{
  "n_kv_head": 2,
  "head_dim": 64,
  "positions": "learned",
  "qk_norm": false,
  "parallel_block": false,
  "init_std_down": 0.00367,
  "lr": 0.00118,
  "beta1": 0.9,
  "lr_head": 0.00443,
  "warmup_steps": 237,
  "final_lr_fraction": 0.05,
  "batch_tokens": 32768,
  "train_tokens": 247100000,
  "dataset": "wikipedia_en"
}
MLP neurons of a small language model. Each row is named by its layer, matrix (up: input weights) and neuron, and shows model dimensions 64-191. Each number is 50 + 10 x the weight over its row's rms, rounded and kept within 0 to 99.
After each neuron's rows, "fires in" lists the words (lower case) most often at its 100 highest values on Wikipedia text that the model never trained on.

L7.up453:44 49 41 37 58 47 41 45 53 62 44 42 46 57 61 41 52 67 49 49 44 71 48 66 38 47 50 39 46 62 68 32 45 48 35 51 55 53 41 56 60 59 43 52 52 49 39 43 50 43 43 53 69 48 41 63 35 67 42 66 52 52 62 61 57 53 49 48 43 47 39 35 54 37 50 35 46 57 42 48 45 37 52 46 51 53 56 70 68 51 61 54 57 36 46 33 51 41 53 47 66 33 47 68 57 40 38 74 56 35 37 46 25 50 50 51 54 63 68 31 47 52 62 48 59 45 51 49
fires in: "of", "and", "an"

L4.up536:50 39 35 45 33 60 54 43 41 58 60 39 27 21 50 61 47 50 41 58 52 46 22 51 50 60 47 41 44 42 53 52 54 48 55 43 57 43 56 49 47 48 53 59 59 49 56 53 39 47 54 49 61 70 51 68 38 46 54 47 56 43 42 44 64 54 53 43 36 17 59 58 57 25 49 60 57 44 58 50 56 54 64 42 59 57 47 55 43 65 55 53 60 50 43 67 40 43 49 43 42 38 43 71 61 46 57 69 53 24 48 64 63 40 61 39 51 38 57 37 22 49 52 49 41 51 46 47
fires in: "and", "code", "to", "chart"

L3.up22:73 46 49 47 52 46 49 65 52 55 55 53 56 33 37 38 44 60 51 52 52 55 40 33 58 74 64 44 52 66 41 57 53 49 50 54 35 59 51 46 58 46 48 41 44 46 53 50 35 50 56 56 57 74 43 43 34 53 37 52 55 52 72 49 50 53 60 41 43 55 60 43 58 49 39 56 56 47 39 38 51 48 39 36 64 60 50 52 38 60 58 44 42 48 57 46 48 52 46 34 47 54 34 72 35 50 54 63 46 47 36 47 27 39 48 36 53 56 47 32 55 49 50 37 41 63 65 71
fires in: "later", "also", "early", "heavily", "more"

L4.up977:37 33 41 37 40 66 55 64 54 60 48 41 52 60 36 58 16 47 55 33 52 51 39 51 53 55 49 46 54 56 53 20 41 52 38 54 45 57 49 45 47 40 54 52 53 50 48 53 53 43 55 62 59 50 58 40 46 51 42 34 48 47 47 47 43 59 47 29 50 58 52 37 64 32 40 60 67 33 49 55 64 45 46 36 54 56 64 40 58 50 57 57 45 51 44 53 47 27 44 41 61 29 56 57 40 48 43 59 55 49 53 79 54 53 44 55 56 54 57 41 53 43 54 48 34 68 67 52
fires in: "the"

L6.up38:52 46 54 46 32 56 42 58 70 55 52 65 43 42 59 30 34 43 62 64 49 53 58 42 67 52 58 51 50 47 43 32 59 51 47 33 41 51 59 49 56 54 37 44 56 50 38 50 45 47 57 51 75 53 47 67 56 49 59 35 61 44 82 57 57 62 70 34 42 57 55 54 61 41 54 59 54 47 32 44 56 38 53 52 52 44 50 65 38 39 73 51 40 58 48 52 40 50 62 52 32 42 36 49 59 45 55 54 48 47 27 39 63 40 49 65 41 40 39 55 56 32 57 50 55 41 41 59
fires in: "with", "under", "along", "formed", "ground", "out"

L5.up139:55 41 44 47 40 69 33 67 56 53 45 46 27 31 58 46 60 38 49 54 58 39 47 69 30 40 38 62 58 45 41 40 45 49 51 55 52 47 38 57 27 31 46 59 48 49 44 53 61 36 44 52 58 53 54 38 68 54 48 65 49 60 41 35 51 50 77 39 42 33 37 51 61 37 61 48 54 64 55 59 42 57 58 42 60 47 52 67 54 53 52 48 55 55 50 59 48 69 50 51 35 45 40 37 65 52 47 36 52 50 23 45 52 56 54 70 58 52 61 60 54 44 65 58 55 54 64 59
fires in: "due", "and", "a", "the", "ago", "under"

L6.up165:63 40 36 40 48 57 36 64 50 63 49 37 48 39 42 38 56 46 66 68 49 71 49 46 30 40 39 52 32 52 35 46 54 55 63 67 41 56 37 37 58 33 49 66 45 53 48 54 37 41 61 52 45 40 59 52 66 48 38 51 44 40 57 49 52 57 58 36 57 48 61 52 62 35 53 38 40 43 47 49 64 53 50 41 56 43 65 65 54 60 61 42 54 46 54 68 57 43 48 52 38 27 53 70 69 61 50 59 63 31 39 46 38 62 45 51 56 53 60 37 39 43 60 57 54 36 68 50
fires in: "with", "were", "for", "due", "a"

L6.up486:63 54 40 47 47 51 36 65 42 42 47 46 61 58 46 50 47 52 43 46 52 58 40 49 49 50 41 59 44 61 37 55 51 39 70 37 28 50 34 41 48 48 49 43 40 39 43 50 58 56 59 60 42 68 46 64 34 57 44 35 58 45 56 36 57 66 36 49 52 47 53 44 60 46 65 41 42 57 53 47 46 54 46 39 45 71 59 43 50 55 51 51 57 58 61 57 42 47 44 66 55 44 35 59 51 49 43 54 48 44 44 64 48 61 49 44 62 68 28 29 67 50 50 50 48 54 42 57
fires in: "in", "of"

L6.up51:59 62 64 48 56 56 50 60 49 42 67 54 50 27 47 53 62 61 44 62 65 49 46 63 49 78 56 60 49 23 51 62 53 52 47 58 65 36 48 42 75 26 33 34 48 44 46 50 52 53 48 49 53 32 63 41 53 57 51 69 22 53 65 52 33 53 53 58 30 54 46 34 49 53 52 37 52 34 46 49 47 57 46 53 64 53 49 58 36 53 46 51 61 37 62 59 42 50 42 52 46 63 46 67 45 44 53 55 29 44 62 47 54 57 39 32 57 46 44 37 44 51 43 58 53 51 57 37
fires in: "also", "made", "had", "novel", "joseph", "has"

L5.up411:57 67 38 54 38 57 42 46 54 28 45 29 47 47 49 42 54 27 34 41 59 33 49 64 47 62 45 55 55 37 18 63 56 38 41 36 42 49 47 38 66 50 50 36 52 45 58 58 52 54 39 44 41 41 62 58 49 50 52 51 58 57 70 41 47 62 52 46 38 58 56 40 47 43 62 40 42 55 54 50 73 39 54 52 56 63 55 45 62 62 57 50 51 57 62 60 54 46 61 45 63 39 43 60 57 62 73 37 46 52 55 59 56 69 44 34 57 78 40 46 54 57 57 44 68 46 51 36
fires in: "in", "2010", "1999", "2002", "2000", "2001"

L7.up555:49 39 46 27 28 59 52 49 42 34 63 44 54 49 42 53 36 61 50 67 71 50 48 51 65 42 41 70 59 46 61 38 43 53 45 64 47 72 48 38 58 46 57 54 31 55 38 65 63 38 55 50 65 48 43 63 58 51 57 36 51 41 61 44 49 66 59 60 31 50 62 64 55 47 54 47 40 47 57 44 58 51 51 49 51 48 56 68 58 57 65 61 31 46 40 43 34 50 42 51 50 36 47 45 30 52 38 60 34 35 38 63 38 40 37 56 44 31 53 52 32 48 62 50 42 66 54 49
fires in: "the", "studied"

L7.up800:42 40 53 37 43 53 35 51 59 41 58 43 47 36 56 55 46 44 56 48 50 64 32 46 38 40 49 59 53 45 28 58 46 49 29 39 25 53 47 42 55 60 46 30 45 51 54 50 32 49 42 47 50 55 61 54 60 46 34 62 58 50 61 44 58 65 47 38 55 47 49 51 61 30 37 56 45 46 55 57 50 61 44 33 51 55 57 49 60 65 43 43 55 76 52 52 65 47 46 52 58 51 46 49 39 55 46 54 52 48 38 57 58 62 39 37 68 61 38 28 47 42 38 47 57 61 34 54
fires in: "in", "to"

L4.up686:30 48 65 48 39 60 49 89 45 37 47 59 46 65 56 38 53 42 70 37 52 48 47 23 66 41 60 61 51 58 43 34 49 55 57 37 38 41 49 51 62 55 58 46 39 43 55 49 73 47 60 41 63 40 28 55 59 54 57 60 59 49 61 39 46 59 51 42 50 46 71 55 50 43 34 62 62 54 48 46 51 52 56 53 50 53 43 37 41 62 68 49 30 49 46 55 43 46 49 52 40 46 41 58 38 45 36 61 56 43 40 45 52 57 44 49 43 40 45 51 46 38 47 44 41 55 45 43
fires in: "under", "with", "at", "is"

L10.up33:40 31 35 31 51 70 39 68 43 47 51 59 50 42 64 49 70 38 46 51 58 48 44 48 37 58 55 50 56 40 53 48 40 50 57 46 60 62 40 46 72 37 49 62 48 52 35 38 47 45 51 60 73 61 42 45 43 61 38 54 36 59 49 39 60 55 63 45 44 50 50 51 54 50 55 48 48 47 59 59 38 40 54 57 60 49 51 44 64 64 64 40 59 48 47 55 57 50 32 47 46 41 26 57 62 47 54 59 50 37 39 61 32 70 43 57 41 74 46 52 45 53 62 46 54 37 61 45
fires in: "an", "but", "any"

L4.up129:57 57 39 41 54 54 52 55 70 51 53 52 58 38 43 43 42 48 51 50 43 52 58 62 48 81 52 54 53 44 39 40 45 42 62 66 37 41 34 30 34 53 37 68 49 43 49 41 55 67 46 45 56 45 56 27 40 64 43 50 35 71 50 63 39 50 76 55 44 55 55 44 53 53 42 34 56 37 49 46 40 39 41 46 50 54 56 56 66 49 51 45 56 50 56 50 50 45 56 50 35 48 39 60 72 56 54 61 48 42 41 58 32 61 49 53 39 67 53 31 53 43 57 49 54 71 57 39
fires in: "were", "been", "are", "first", "built", "found"

L7.up549:39 53 44 32 47 53 46 47 68 45 62 35 63 34 47 43 42 37 58 56 56 54 45 43 37 39 51 72 55 43 53 31 36 52 62 51 50 67 35 41 64 38 56 46 36 44 36 58 36 43 50 55 59 66 52 38 38 49 45 50 32 46 56 39 44 58 43 57 53 52 64 54 54 46 70 41 30 39 47 53 53 51 50 57 38 42 68 52 71 59 59 48 54 65 49 63 44 64 29 46 54 34 37 49 57 57 39 66 55 33 52 60 27 44 46 60 53 54 59 43 41 42 52 49 49 50 61 49
fires in: "a", "failed", "the"

L4.up961:57 52 58 46 54 58 53 59 36 55 37 49 44 44 48 35 48 62 70 50 52 45 37 45 30 45 53 53 47 51 30 53 46 55 46 42 40 56 48 32 64 54 48 47 46 55 47 64 62 49 54 47 51 63 63 54 55 46 53 42 53 41 50 72 54 47 68 44 45 59 78 45 51 31 38 43 50 50 54 48 45 48 52 46 49 48 61 56 62 70 60 53 70 61 51 31 39 55 53 67 38 53 53 60 50 45 57 67 53 39 22 40 26 51 33 44 38 56 54 34 43 45 52 41 41 64 48 41
fires in: "of", "than", "and"

L5.up183:35 56 44 52 35 67 37 51 45 48 43 45 33 39 39 36 43 57 47 58 61 43 41 57 39 62 48 47 43 45 36 47 40 38 58 60 44 56 47 37 39 30 34 37 50 55 44 43 57 41 58 61 64 50 52 50 68 56 31 50 35 54 45 50 53 55 68 47 41 44 50 38 46 52 47 31 48 54 64 78 42 48 45 31 60 47 49 56 64 52 63 63 57 54 54 53 48 55 56 43 49 33 46 59 72 45 39 45 46 51 39 58 40 45 44 70 48 59 71 49 54 62 64 60 40 45 59 47
fires in: "and", "but"

L5.up293:59 58 40 42 45 47 54 57 72 37 48 30 41 53 62 37 45 43 64 40 43 53 62 49 65 45 53 51 55 30 35 25 45 37 34 48 32 61 51 49 65 61 29 54 46 43 44 57 56 49 46 50 74 50 42 63 42 51 63 47 66 61 66 48 50 59 58 38 47 57 72 47 50 21 51 52 45 73 43 45 73 34 44 49 54 45 49 51 49 59 58 53 45 55 41 56 44 47 60 51 47 44 35 57 54 53 67 44 29 50 43 35 43 56 49 49 51 43 39 55 56 53 53 40 53 41 35 56
fires in: "under", "over", "along", "nearby", "followed"

L5.up583:41 43 46 44 67 60 48 72 44 62 45 45 34 36 30 40 47 52 61 59 53 51 26 46 35 74 47 53 42 30 29 56 43 45 72 54 49 41 45 49 59 41 51 54 38 51 51 49 65 36 48 49 50 53 46 55 59 56 46 55 57 52 33 68 58 46 72 39 42 47 50 57 54 37 59 43 65 53 57 61 49 39 52 57 65 47 60 70 51 42 53 63 47 55 36 46 57 47 60 46 45 24 56 46 66 53 55 67 44 33 36 61 57 68 53 41 50 61 49 47 44 44 63 53 49 50 57 34
fires in: "and", "of"

L7.up817:62 60 36 58 50 51 57 58 69 58 58 28 48 47 47 53 52 40 52 49 49 59 42 48 38 67 48 46 38 37 39 67 43 54 61 51 55 62 50 55 52 39 44 41 53 52 45 36 57 50 39 50 52 65 52 41 46 63 27 59 41 77 44 50 52 59 51 52 32 76 56 35 46 50 49 45 45 53 52 36 33 52 45 53 68 53 47 43 53 47 54 66 54 41 54 53 39 55 60 33 43 46 53 57 58 49 44 50 46 62 56 53 23 42 40 56 55 66 49 39 46 57 49 36 51 59 46 66
fires in: "also", "still", "climate"

L10.up149:63 75 42 53 46 58 36 45 56 56 37 26 54 48 47 40 42 50 44 70 35 63 49 54 40 49 80 52 40 45 41 43 54 46 60 47 57 57 36 63 63 38 43 38 40 49 40 49 49 39 43 66 65 52 51 40 43 72 51 34 37 56 31 48 49 49 41 37 38 49 45 46 37 51 69 64 51 58 50 48 80 49 33 57 43 49 51 39 63 50 54 52 62 40 45 57 57 58 34 54 44 52 55 56 61 59 53 62 40 39 60 33 48 45 63 58 38 46 45 58 54 46 69 45 59 56 49 42
fires in: "the", "had", "has", "important"

L3.up639:35 36 58 43 35 57 54 66 58 28 56 43 42 41 41 40 46 49 47 51 42 44 54 51 52 46 73 54 51 53 36 49 50 48 34 57 28 47 39 62 49 58 51 54 43 38 52 56 67 55 61 49 61 54 35 48 31 47 53 61 60 52 60 40 38 50 52 28 50 49 52 36 58 39 51 68 61 58 55 42 48 51 54 45 54 62 52 41 67 49 62 49 51 44 30 60 38 47 46 35 43 50 59 65 42 52 47 66 58 36 34 54 51 75 47 51 50 41 51 45 51 39 63 49 55 75 50 28
fires in: "at", "atomic", "met", "over", "method", "under"

L5.up786:31 44 49 37 42 68 52 71 66 61 51 35 31 48 27 55 32 70 51 47 44 44 38 47 45 69 57 56 46 53 43 54 54 45 27 49 50 42 54 35 52 46 57 44 45 48 52 50 60 60 45 54 68 65 48 60 44 56 54 58 48 56 47 51 48 51 58 20 33 49 50 50 58 40 45 50 76 46 46 57 45 42 46 48 57 55 44 56 83 53 55 57 57 72 46 43 52 49 61 64 38 40 50 59 59 67 46 62 46 50 24 60 51 65 28 68 38 53 54 33 50 49 63 52 50 68 51 41
fires in: "and"

L10.up562:43 54 59 37 36 66 42 47 48 48 59 39 50 43 18 33 62 51 45 57 64 57 41 65 52 56 43 41 42 23 56 41 34 49 30 51 55 62 50 60 64 52 41 58 48 57 41 70 59 37 51 50 60 62 59 60 39 60 44 55 58 42 53 49 53 49 51 48 43 37 57 64 48 38 57 45 41 39 72 52 77 40 49 35 60 43 59 60 41 53 50 67 40 59 55 36 63 38 29 47 44 42 29 51 56 61 51 69 42 45 42 41 48 50 43 52 46 44 56 47 31 53 58 43 35 48 53 54
fires in: "an", "the", "any"

L5.up450:53 59 36 39 47 52 52 66 57 48 40 54 46 44 63 37 58 50 56 72 38 56 47 62 43 50 58 50 41 36 50 34 54 41 35 58 39 49 41 51 41 29 24 38 60 41 38 49 52 52 54 60 52 47 68 66 40 66 55 69 39 56 72 43 60 53 48 40 47 49 38 42 43 47 65 54 44 50 46 45 62 46 45 52 49 55 48 53 61 52 47 45 68 37 47 57 58 44 46 62 49 56 48 61 49 65 65 59 55 56 49 35 48 37 48 55 23 67 36 39 38 52 58 40 55 37 52 49
fires in: "but", "however", "made", "make", "makes"

L4.up248:36 58 50 50 41 72 37 73 63 57 51 36 27 36 38 58 42 29 51 65 85 52 42 46 43 51 58 54 52 37 48 37 43 49 51 59 42 50 38 54 45 60 51 58 26 52 50 42 52 42 55 59 62 48 43 52 51 48 42 51 62 47 34 44 52 78 40 47 42 37 55 59 49 40 52 61 60 37 53 53 61 56 48 51 63 43 45 54 57 45 52 59 28 57 57 51 48 56 64 48 53 36 58 57 48 61 49 44 40 44 57 55 59 58 41 59 60 57 59 34 45 50 51 44 35 65 60 43
fires in: "the"

L7.up827:46 67 52 47 36 74 44 67 30 46 50 54 36 54 48 62 63 44 43 56 48 47 40 43 45 34 58 54 45 61 47 46 46 52 53 60 39 53 48 45 47 39 61 60 33 59 57 67 73 32 44 54 49 37 52 61 39 66 37 32 61 45 72 42 46 64 56 30 54 59 56 63 56 30 33 51 50 44 49 66 55 43 56 52 52 55 48 58 61 54 61 56 25 42 48 41 44 56 49 62 47 44 44 38 51 61 53 59 52 36 34 51 50 66 26 53 50 51 50 42 32 37 64 48 61 57 53 44
fires in: "at", "attila", "with", "future", "atomic"

L4.up358:45 45 45 44 50 57 41 53 32 59 43 42 39 45 43 44 52 49 56 55 45 37 49 65 37 65 53 39 26 41 38 53 48 42 69 66 33 39 48 21 55 45 42 55 52 44 56 72 49 54 47 52 53 37 51 60 64 60 32 53 51 49 50 61 56 38 41 31 51 57 55 38 60 43 55 40 55 58 41 49 62 59 51 44 57 56 67 54 49 62 53 48 66 59 49 38 60 37 48 63 57 60 46 65 59 75 53 80 50 57 37 51 44 64 42 50 48 65 38 39 60 49 57 42 54 68 53 40
fires in: "until", "released", "published", "would", "september", "from"

L3.up714:46 56 53 48 34 67 52 52 48 65 48 21 40 19 40 54 37 35 59 75 66 43 43 51 51 72 55 49 33 39 31 56 47 50 42 36 51 48 49 49 59 52 43 50 52 48 59 52 55 53 57 48 63 57 41 46 50 55 44 56 43 53 44 55 57 50 50 43 32 36 66 38 54 43 61 45 61 34 57 44 46 53 54 48 69 46 56 65 48 64 52 48 57 52 50 60 48 49 58 32 49 53 53 56 65 56 45 50 58 47 27 56 60 60 61 47 20 53 66 38 42 47 66 47 38 59 65 25
fires in: "and", "or"

L6.up226:45 50 38 45 41 63 43 58 67 53 34 47 29 37 65 44 49 44 65 67 45 42 40 57 36 53 52 62 47 51 34 28 47 52 46 45 38 58 42 48 60 45 39 40 57 43 54 61 50 50 53 51 52 61 53 38 63 61 41 50 63 66 34 41 53 55 53 28 42 66 38 51 54 50 52 63 49 56 48 60 41 52 35 47 66 66 66 57 54 48 52 37 42 73 37 55 39 40 45 34 66 63 51 41 48 40 41 36 44 51 42 49 45 76 42 57 45 40 38 52 61 47 60 44 43 54 31 44
fires in: "as", "number", "along", "1980s"

L10.up94:48 60 55 35 50 55 45 53 42 54 62 26 55 29 61 51 56 56 42 62 52 42 50 54 43 50 62 61 47 51 63 51 38 53 46 50 50 56 44 41 50 41 57 53 45 44 60 57 52 45 58 55 54 35 70 39 29 53 49 57 17 59 41 54 36 57 66 42 45 51 53 41 41 47 64 53 41 53 61 54 40 55 42 58 50 48 54 42 66 43 51 54 62 48 47 48 54 61 27 30 41 50 47 55 56 37 55 49 54 45 39 58 35 46 50 49 42 64 53 49 46 55 72 55 65 73 58 29
fires in: "had", "has", "never", "have"

L4.up803:54 45 38 43 43 67 46 81 49 51 46 39 58 41 44 53 49 40 54 76 79 42 28 47 42 51 38 69 51 43 56 41 38 49 43 59 46 65 38 36 42 47 59 62 36 60 37 59 53 34 44 52 54 59 58 46 48 51 37 56 24 39 45 42 44 45 66 34 37 52 43 55 63 38 65 68 45 28 63 46 64 49 59 50 51 42 59 62 62 38 50 50 35 48 39 67 55 42 48 31 41 36 48 49 49 57 45 49 54 39 44 58 39 22 42 53 59 47 67 43 43 48 48 52 65 66 54 71
fires in: "the", "a", "appointed", "then"

L4.up231:43 49 62 42 16 51 53 57 45 41 53 59 32 56 28 43 49 62 41 54 50 66 34 60 25 57 40 46 63 26 54 57 53 54 54 50 46 42 52 53 48 46 51 55 56 51 43 47 63 65 50 50 49 36 45 43 49 51 42 53 53 44 48 44 45 45 68 52 37 32 42 49 55 50 52 45 41 36 52 62 60 38 54 35 57 48 41 54 56 50 69 50 46 56 44 40 59 67 68 48 52 33 31 58 41 62 54 55 58 36 41 55 51 50 20 40 53 39 63 41 33 49 54 45 54 57 61 69
fires in: "british", "japanese", "germany", "german", "national", "french"

L4.up446:47 71 59 42 41 59 48 56 51 47 44 26 22 38 54 53 49 47 42 66 64 40 38 33 47 60 47 42 60 55 45 58 52 47 53 53 57 41 49 55 53 57 59 44 55 44 48 46 38 30 62 50 53 49 63 43 45 55 40 57 38 28 43 59 46 60 65 45 43 48 62 47 55 48 50 43 42 38 52 58 64 55 58 43 65 45 33 62 59 60 66 50 58 51 65 53 52 59 48 56 55 45 44 57 64 41 44 40 44 43 46 53 45 61 46 52 52 39 56 41 43 49 61 56 49 53 38 48
fires in: "has", "had", "have", "having", "not"

L5.up677:46 43 68 50 40 49 51 62 49 40 34 57 33 41 60 28 49 55 61 47 48 54 46 59 41 42 50 47 50 34 37 41 39 48 66 48 32 59 48 52 54 39 40 58 46 43 38 32 65 51 44 52 71 56 63 42 66 56 56 61 63 49 56 64 55 53 74 50 45 56 50 45 53 44 62 52 46 58 54 48 52 38 49 52 57 46 67 60 58 60 63 55 51 38 43 49 47 33 43 73 49 60 42 54 40 62 38 66 52 47 28 58 54 59 50 48 55 54 58 54 34 44 63 45 55 42 42 46
fires in: "where", "like", "along", "because", "during", "following"

L7.up405:48 63 56 49 21 72 36 62 53 51 51 41 45 49 47 38 43 36 56 71 59 50 32 35 48 65 51 51 36 42 53 42 50 48 51 65 48 38 44 56 53 50 29 31 35 58 50 41 53 54 57 68 41 47 48 49 32 63 51 51 49 62 55 50 50 55 45 39 36 52 44 38 58 38 48 57 38 46 37 56 61 56 50 44 76 33 55 50 51 53 40 42 51 46 50 60 53 74 55 44 54 29 43 57 45 44 43 45 49 41 53 32 53 42 52 68 60 56 56 43 58 50 53 48 31 60 70 50
fires in: "the", "sq", "zone", "length", "there"

L3.up320:66 46 80 45 45 45 48 65 55 43 64 44 34 47 35 58 52 62 54 59 54 45 49 65 58 56 59 54 50 40 44 45 47 46 44 59 53 40 54 55 56 44 51 54 34 54 57 44 67 50 46 51 55 32 45 34 38 51 40 63 46 45 36 54 38 50 51 47 43 39 51 41 55 46 62 56 51 53 60 55 49 51 39 47 59 41 41 49 58 65 83 40 37 52 47 54 56 45 55 41 42 58 45 63 43 50 50 64 50 56 22 55 43 55 42 51 44 53 55 46 64 46 47 39 68 72 68 52
fires in: "she", "large", "long", "highest", "small", "longer"

L10.up7:31 55 80 57 46 52 61 52 41 37 62 53 62 38 42 28 43 62 47 54 41 56 42 58 40 33 56 52 43 30 10 50 45 56 46 55 54 42 57 58 60 69 41 38 31 63 46 54 47 52 42 56 58 56 44 48 48 56 54 44 54 49 52 33 41 50 75 33 58 49 46 44 46 39 48 45 76 44 65 52 47 43 47 46 59 66 44 48 54 44 64 42 49 40 47 51 43 46 43 59 49 54 55 34 59 63 43 58 46 46 37 54 45 54 44 41 44 55 52 52 39 35 68 51 41 48 70 54
fires in: "with"

L5.up881:47 31 52 51 41 65 28 68 42 57 57 45 39 49 39 41 38 50 46 57 59 79 44 50 48 49 66 40 41 49 51 60 32 47 69 47 38 41 52 42 52 52 34 51 39 51 45 65 53 64 44 56 46 69 34 47 68 59 43 49 48 54 40 49 51 44 43 49 55 50 47 49 56 37 41 53 57 50 43 60 56 38 50 46 47 43 56 62 33 61 57 68 50 60 45 41 62 45 62 32 54 39 60 57 44 61 43 73 54 42 46 61 63 66 47 33 58 51 46 44 46 45 53 48 46 63 60 42
fires in: "of", "charles", "israel"

L4.up797:37 48 59 41 46 56 31 70 46 28 51 65 41 66 62 39 26 66 54 47 44 62 46 53 43 36 45 50 36 58 47 49 48 55 43 53 35 44 49 39 61 40 39 49 49 44 51 55 74 53 54 55 37 51 42 54 49 57 58 35 62 46 55 62 53 55 56 44 46 55 61 44 54 43 44 44 57 54 38 47 53 38 49 42 51 49 46 47 46 62 62 60 73 58 41 26 53 42 59 59 62 53 36 42 38 62 48 76 46 42 47 54 41 54 43 49 44 56 47 51 53 41 53 35 42 57 46 59
fires in: "of", "from", "by", "in", "around"

L4.up581:55 54 37 37 56 49 52 61 61 54 48 39 63 62 61 48 54 58 41 44 42 52 49 54 42 64 36 53 47 52 51 40 56 43 54 59 48 44 43 46 56 28 38 61 59 39 37 65 65 60 55 55 37 58 44 42 51 54 58 48 42 67 42 53 50 60 62 41 53 61 62 30 50 37 36 51 55 50 48 46 71 33 41 47 53 61 55 38 51 52 67 52 50 47 33 49 44 45 42 59 62 36 33 63 55 42 46 59 39 44 44 58 32 59 43 53 53 38 38 28 67 44 48 37 54 45 55 57
fires in: "was", "be", "being", "been", "is", "were"

L6.up816:34 64 52 40 66 56 46 69 45 57 47 42 51 52 48 53 63 41 55 58 56 52 53 39 42 45 49 40 50 49 49 44 46 41 47 48 26 55 33 39 65 26 56 50 38 43 27 44 60 48 34 47 60 47 39 38 53 63 34 45 51 48 47 49 61 54 57 59 44 46 61 33 59 52 43 30 41 42 53 60 46 63 58 39 58 33 55 59 72 41 48 35 46 58 63 57 63 43 51 68 65 52 48 60 75 50 45 54 63 40 26 57 45 55 53 50 43 50 50 35 32 46 46 60 49 47 55 60
fires in: "an", "any", "connell", "turkish"

L7.up830:53 62 64 34 54 51 49 75 42 56 44 46 43 41 49 49 61 51 57 50 55 57 17 50 57 54 50 52 42 34 53 53 40 47 58 45 38 52 44 48 52 34 48 59 53 40 43 60 62 31 51 60 55 41 55 53 53 59 35 55 55 32 46 55 55 32 44 30 46 49 53 51 58 43 50 61 60 54 52 69 61 36 53 39 71 50 44 49 65 59 60 53 50 80 46 46 42 35 40 48 36 51 47 46 62 63 47 56 49 26 32 51 48 52 51 52 48 39 41 54 41 39 43 59 54 53 49 63
fires in: "and", "to"

L7.up402:51 48 65 40 43 58 49 52 52 42 66 43 61 47 44 34 31 44 78 57 62 46 44 73 46 65 46 49 44 45 40 54 42 45 66 51 50 43 38 35 47 38 49 44 59 40 52 44 55 51 34 52 47 40 43 34 74 59 22 63 44 35 35 58 58 35 64 44 50 44 51 43 51 46 58 50 55 26 56 64 54 63 38 34 63 46 53 52 73 52 50 67 68 48 43 61 71 48 52 48 52 46 54 70 57 53 46 49 59 50 38 50 33 54 37 59 51 50 52 47 36 51 60 63 52 59 57 27
fires in: "his", "not", "produce", "distribution", "an", "her"

L10.up804:51 59 41 31 55 48 40 70 66 52 64 52 39 47 41 43 49 59 32 55 39 59 42 51 49 62 56 55 59 41 56 44 51 43 46 58 45 41 62 30 44 59 65 58 41 47 32 38 55 69 26 66 55 63 49 57 71 62 51 57 43 49 48 66 56 58 56 42 56 40 49 45 54 36 46 44 47 48 49 71 68 40 46 45 67 42 57 47 58 67 42 49 33 53 51 39 64 68 67 35 55 43 54 51 64 46 63 53 50 37 30 71 38 43 57 60 48 59 59 47 47 31 51 55 54 58 60 35
fires in: "world", "germany", "german", "romania", "massachusetts", "switzerland"

L4.up360:58 66 53 50 59 51 52 54 35 52 54 55 31 44 57 41 54 53 38 40 59 64 52 50 43 59 50 47 51 42 49 52 31 54 68 46 54 35 42 51 68 59 38 57 42 49 49 78 58 42 54 58 63 58 59 49 43 53 52 45 60 54 45 50 53 59 61 41 35 42 53 63 51 33 44 35 55 52 46 61 52 26 51 48 56 61 58 63 48 49 54 57 35 63 67 44 39 54 43 44 60 43 54 46 42 50 70 71 46 46 57 50 50 85 41 21 63 46 27 46 49 44 50 44 45 48 77 56
fires in: "of", "charles", "avenue", "name"